{"intermediate_size": 768, "rope_fraction": 0.25, "lr_mult_o": 4.0, "max_steps": 7416}
MLP neurons of a small language model. Each row is named by its layer, matrix (up: input weights) and neuron, and shows model dimensions 16-143. Each number is 50 + 12 x the weight over its row's rms, rounded and kept within 0 to 99.
After each neuron's rows, "fires on" lists the tokens most often at its 100 highest values on Wikipedia text that the model never trained on.

L3.up637:47 62 67 55 35 58 53 41 60 70 37 60 40 51 43 44 19 57 82 42 62 44 42 52 47 58 35 34 38 48 48 38 44 44 33 45 47 74 71 49 50 52 46 44 45 14 67 61 56 51 33 40 56 41 55 49 56 51 37 62 47 51 85 50 48 55 29 31 57 63 66 53 72 50 55 58 52 48 46 79 55 53 69 49 40 54 60 44 34 47 47 43 35 50 37 50 53 46 48 61 46 25 62 41 73 53 37 58 63 56 57 57 29 68 62 49 37 33 54 48 49 62 25 68 42 50 38 41
fires on: "s", "mo", "er", "co", "ish", "ist"

L9.up715:44 73 49 32 54 42 61 60 34 41 62 45 43 43 44 45 37 55 60 37 30 56 64 31 54 47 40 48 50 57 34 37 37 53 56 45 40 50 50 32 54 70 45 66 72 67 60 75 44 62 41 61 75 54 47 74 37 38 43 44 47 38 53 41 52 72 51 69 60 55 62 21 35 50 52 58 45 61 47 57 52 61 50 42 41 36 74 46 66 52 59 35 62 39 47 49 65 60 65 36 40 42 42 62 51 34 56 68 62 47 48 58 49 70 54 36 66 51 35 55 66 50 56 49 25 39 54 55
fires on: "or", "er", "ent", "te", "ate", "ant"

L7.up22:48 54 46 58 38 61 73 47 78 54 48 54 44 50 37 48 44 63 47 61 63 64 43 45 59 49 38 37 44 58 46 60 44 62 72 58 57 56 54 68 30 69 52 55 44 74 22 37 58 64 37 57 44 30 62 51 40 27 47 53 64 56 55 38 38 47 64 40 59 52 54 26 36 51 56 48 52 44 73 39 65 64 33 51 32 30 57 46 43 47 56 41 62 64 66 32 61 48 48 43 30 58 48 45 39 40 52 35 53 39 44 55 67 38 66 31 53 59 43 54 64 79 53 43 55 35 60 37
fires on: " of", "d", "li", "t", "or", "g"

L2.up660:41 60 59 37 53 61 58 36 77 60 48 52 46 69 44 48 34 42 45 49 37 73 52 52 65 57 38 41 49 56 42 57 66 28 52 36 50 52 55 66 50 37 44 58 25 61 68 38 51 44 57 42 49 52 50 65 29 50 60 38 67 66 32 62 76 49 73 30 45 74 62 65 48 52 51 57 56 42 57 56 51 46 37 64 48 58 67 47 44 40 47 44 45 58 20 34 53 69 41 48 50 64 42 51 47 46 56 42 75 45 69 26 57 45 32 24 61 54 27 52 55 46 53 64 47 32 31 45
fires on: " Dr", "ev", "ut", "er", "ur", "1"

L3.up138:75 33 51 53 51 55 50 45 67 53 33 58 51 45 56 41 50 33 64 44 55 63 46 47 46 48 43 38 55 43 51 52 71 57 39 31 36 50 71 38 34 41 55 55 53 53 64 46 58 39 67 37 80 60 28 39 50 49 54 63 42 56 43 49 40 54 44 63 57 44 52 64 53 53 50 47 55 55 38 18 60 37 37 39 42 47 53 24 57 72 59 51 58 58 33 34 42 51 51 70 35 62 55 56 49 49 47 44 35 51 42 62 64 40 69 52 46 66 37 35 32 65 56 44 71 54 52 34
fires on: "s", "q"

L9.up47:47 54 53 38 47 63 49 54 64 59 49 51 39 29 72 49 47 29 57 43 65 45 57 48 39 59 48 44 57 41 53 52 44 69 54 43 60 54 64 28 54 41 58 64 68 51 62 23 61 52 58 33 49 38 55 47 49 54 46 74 58 32 66 46 64 38 52 54 33 54 69 53 37 52 57 49 60 58 48 62 55 67 43 35 68 51 49 65 66 31 49 46 46 52 34 65 32 66 32 57 57 49 54 55 22 63 52 24 54 48 46 47 57 46 54 31 41 52 59 46 52 69 57 58 62 34 56 48
fires on: "ur", " −", "-", "′", "li"

L3.up217:46 66 45 75 15 56 71 37 51 50 70 49 51 48 54 62 50 70 60 37 73 49 55 58 37 66 27 52 49 64 61 49 40 60 51 47 77 63 60 47 51 57 55 47 41 45 43 44 53 61 54 65 37 62 48 42 62 36 27 65 50 46 69 52 77 45 61 27 22 40 59 56 49 49 43 53 61 47 49 64 49 44 65 41 46 73 36 44 31 59 61 41 49 53 50 73 59 26 46 49 57 54 36 64 28 40 44 61 67 50 37 45 43 52 45 61 47 36 47 65 38 60 18 56 39 36 43 46
fires on: "s", "en", "d", "es", "ish"

L10.up279:42 55 51 53 45 63 55 60 45 58 58 56 68 44 50 39 53 35 56 51 40 57 32 44 53 49 41 29 63 44 36 50 38 42 62 66 34 29 48 46 48 43 48 55 53 51 69 35 51 57 32 59 65 40 51 79 39 76 41 46 45 62 41 38 39 46 35 46 71 43 55 43 60 61 54 29 32 46 40 38 66 64 45 53 66 22 53 70 52 66 18 53 72 52 38 57 53 57 54 30 47 49 55 40 34 31 39 46 51 55 66 53 60 67 45 26 58 60 66 64 56 61 58 49 47 44 52 56
fires on: "r", "or", "g", "ro", "al"

L3.up301:73 43 48 58 66 54 38 28 36 62 43 42 22 61 46 24 42 50 42 49 55 63 57 62 70 49 48 54 56 54 42 39 55 61 28 55 44 50 53 46 55 52 37 57 43 58 17 51 41 30 68 27 54 63 54 52 29 64 68 55 45 47 43 69 63 51 50 48 31 42 42 64 61 68 35 47 49 44 49 42 59 39 57 44 28 48 47 46 45 65 60 55 57 52 56 46 53 63 41 54 26 49 60 54 48 59 29 44 46 65 45 58 61 40 47 44 40 63 42 47 47 75 46 44 40 11 58 56
fires on: "s", "re", "r", "S", "p", "h"

L3.up463:71 33 43 51 45 34 52 35 53 81 61 53 42 73 59 33 22 31 43 57 73 58 51 58 57 69 40 34 37 34 43 42 55 48 55 51 79 55 45 36 52 60 57 37 30 56 64 21 37 27 30 53 35 38 36 63 54 60 57 44 57 42 44 38 35 53 51 62 42 49 61 60 40 21 44 44 43 53 64 34 57 37 41 61 43 47 34 70 45 57 52 46 49 71 61 54 43 63 60 57 47 39 46 49 54 42 46 42 41 63 51 42 51 43 32 49 50 52 56 60 56 65 35 36 67 50 51 52
fires on: "al", "e", " se", "n", "d", "th"

L11.up579:62 37 63 55 39 47 49 53 62 29 46 58 55 65 60 74 43 47 30 38 59 71 69 73 63 59 50 58 58 38 47 46 52 69 54 47 68 67 55 39 56 53 43 51 40 42 56 31 44 77 60 59 51 42 53 46 70 54 60 29 23 38 46 39 45 38 57 61 79 41 55 71 23 50 49 61 46 39 53 55 68 51 56 81 52 72 57 59 71 46 44 42 41 38 54 42 36 44 45 35 59 55 64 60 56 59 36 47 53 68 36 66 35 44 37 40 39 34 51 31 49 32 56 37 46 42 52 54
fires on: " No", " W", " F", "-", "s", "o"

L5.up0:45 37 35 55 52 49 48 31 41 64 43 47 64 44 42 52 46 75 62 51 50 62 42 57 56 50 32 50 50 52 36 57 52 66 61 45 53 44 42 64 37 54 72 55 58 90 54 37 68 21 40 51 38 32 42 52 60 47 52 52 35 66 56 25 27 55 54 43 62 67 32 42 35 41 58 43 42 65 65 45 69 70 34 63 20 31 49 56 51 60 69 35 59 59 48 36 34 53 55 54 43 33 43 59 63 68 36 38 31 48 44 44 75 35 48 48 47 34 56 45 50 54 50 59 69 48 53 51
fires on: "g", "th", "al", "and", "d", "ity"

L2.up6:40 55 58 54 54 59 44 68 44 72 28 74 31 45 82 64 26 55 43 47 58 53 57 65 54 73 42 47 55 64 50 59 59 44 51 56 37 55 46 35 41 59 42 40 38 23 37 43 50 49 57 48 42 50 65 70 47 34 25 56 29 65 60 49 49 53 47 56 37 26 53 74 71 68 45 54 70 49 40 59 55 70 62 45 45 47 54 36 54 58 56 45 53 35 50 40 44 44 67 58 44 24 50 45 63 28 37 52 57 52 49 61 41 69 48 82 50 43 60 57 41 75 60 61 40 37 29 71
fires on: "ish", "ist", "und", "er", " count", " collect"

L7.up212:61 39 43 66 31 44 53 22 39 38 51 44 63 64 31 45 32 69 46 40 46 51 41 52 49 46 61 59 58 46 34 53 59 47 61 29 54 53 54 62 42 80 54 44 48 46 54 79 51 19 42 60 44 44 51 52 58 55 41 73 43 41 56 35 55 60 48 56 50 58 37 57 50 41 81 53 70 43 51 57 37 51 41 68 40 50 52 49 30 54 26 53 66 54 40 41 69 61 55 47 39 47 54 61 56 47 64 34 38 58 61 59 54 48 60 34 52 29 61 52 60 65 40 35 63 51 36 50
fires on: "s", "th", "im", "val", "ric", "g"

L9.up395:63 51 37 51 31 44 65 65 58 64 36 71 57 60 48 45 41 51 67 65 54 49 55 39 72 46 31 40 56 55 30 39 56 59 53 53 55 50 50 46 26 69 62 39 53 63 54 42 45 49 48 55 56 37 45 40 56 43 57 57 45 71 39 42 43 51 73 45 40 54 60 44 52 68 70 58 54 32 47 23 66 48 38 37 39 44 55 41 53 46 40 38 38 56 69 39 41 43 37 63 57 59 49 52 55 61 47 35 63 40 34 50 55 43 54 54 23 78 56 47 41 46 50 51 45 51 43 32
fires on: "ly", "s", " later", " early", " he", "F"

L9.up684:38 59 51 48 69 61 56 67 60 55 59 55 55 17 60 61 52 59 65 42 59 49 52 65 57 49 47 43 52 23 35 64 35 56 43 45 26 52 43 77 35 66 47 46 72 62 48 52 64 52 38 52 40 45 45 52 45 47 43 57 49 26 63 21 51 37 56 45 63 61 63 47 40 46 46 58 55 40 52 67 47 29 41 50 33 60 50 30 61 47 47 44 46 55 31 55 55 25 45 41 32 50 51 51 47 46 59 84 49 56 53 49 41 60 60 71 62 55 65 54 63 45 34 54 43 72 49 46
fires on: "or", "ci", "li", "n", "ur", "le"

L7.up204:59 67 29 53 69 70 52 51 42 68 44 44 49 54 43 49 20 33 49 42 26 65 50 36 57 45 37 33 54 53 13 65 52 37 41 38 58 48 64 62 52 55 53 59 58 63 71 44 62 52 69 62 61 55 33 87 52 40 55 63 58 30 44 40 51 64 51 38 71 64 56 44 70 55 45 48 51 56 35 63 53 66 31 49 53 34 50 49 49 65 52 53 63 35 43 18 58 50 28 51 57 48 60 40 64 44 54 47 47 52 62 56 32 61 40 42 70 63 51 46 48 45 43 55 55 48 42 48
fires on: "r", "ur", "end", "or", "er", "ctor"

L11.up631:34 59 53 56 71 32 44 53 50 40 50 60 27 76 51 39 49 45 47 61 49 60 62 38 55 55 41 46 62 46 16 35 36 45 39 61 56 42 46 45 52 54 45 64 81 49 46 49 50 50 41 49 52 41 46 45 50 56 44 56 59 41 40 66 67 57 44 58 46 44 60 49 38 44 43 44 53 43 30 51 50 63 60 51 55 44 40 55 48 60 51 59 52 31 36 64 44 54 63 41 52 59 57 60 71 42 42 59 47 20 59 37 47 60 98 35 44 70 64 52 66 58 60 67 32 52 60 61
fires on: ",", "T", " (", "i", "W", "ron"

L10.up711:58 60 73 36 62 77 58 52 19 58 72 53 37 43 50 55 59 49 48 51 77 48 45 32 55 43 52 45 52 58 52 56 44 46 41 60 39 27 82 41 43 63 55 44 47 64 61 43 46 41 39 49 57 28 57 50 56 40 46 41 42 51 58 58 57 56 57 62 56 37 46 77 79 46 64 51 53 41 65 48 64 58 30 37 66 43 61 48 52 52 51 59 38 59 61 44 49 61 32 43 39 77 35 59 33 38 62 42 46 40 65 58 30 60 43 51 51 74 51 46 45 29 56 72 34 53 33 47
fires on: " of", "ed", " over", "er", "ing"

L7.up372:58 26 50 37 27 67 53 52 48 44 57 75 62 55 51 66 51 54 43 51 61 30 37 31 58 59 43 59 24 62 35 74 40 47 56 53 33 38 54 60 52 65 56 42 53 46 74 51 61 33 42 49 41 30 37 47 45 58 32 43 57 60 53 68 60 78 54 55 50 33 39 63 46 67 76 48 42 35 61 67 52 57 52 44 49 40 50 46 16 43 56 51 46 43 61 62 70 66 25 37 51 55 56 35 38 52 50 35 42 29 30 55 38 59 67 50 44 53 51 44 56 64 50 55 57 39 54 38
fires on: "er", "el", "ed", "al", "bo", "th"

L3.up188:37 44 45 50 53 62 34 32 36 47 32 68 45 68 56 58 47 58 50 71 44 62 54 35 49 40 34 56 59 52 35 65 49 40 64 52 61 40 55 30 45 53 54 42 74 49 40 41 44 48 54 50 52 59 55 40 45 31 55 61 65 55 48 55 53 70 59 41 38 45 37 27 49 38 36 50 36 41 35 33 31 33 60 48 46 35 26 50 49 33 50 52 72 63 59 55 68 46 72 55 48 43 41 46 81 69 40 43 68 40 71 49 42 38 66 17 36 51 39 52 43 56 56 56 38 54 66 40
fires on: "W", "ent", " long", "es", "T"

L7.up533:49 63 43 46 59 58 52 62 64 66 68 54 41 46 58 60 50 58 63 39 73 50 32 36 42 51 53 53 52 43 45 47 46 61 38 43 30 61 62 60 28 43 63 46 52 61 46 31 53 57 53 38 38 40 50 45 43 51 54 70 64 44 62 28 68 28 53 39 47 23 50 27 54 46 69 43 43 66 37 48 46 69 44 38 57 32 44 52 45 24 56 60 46 35 43 51 41 56 56 51 51 40 49 49 48 46 56 62 51 50 45 48 54 52 65 70 55 56 46 30 41 40 44 61 47 28 66 73
fires on: "r", "ur", "v", "ri", "li"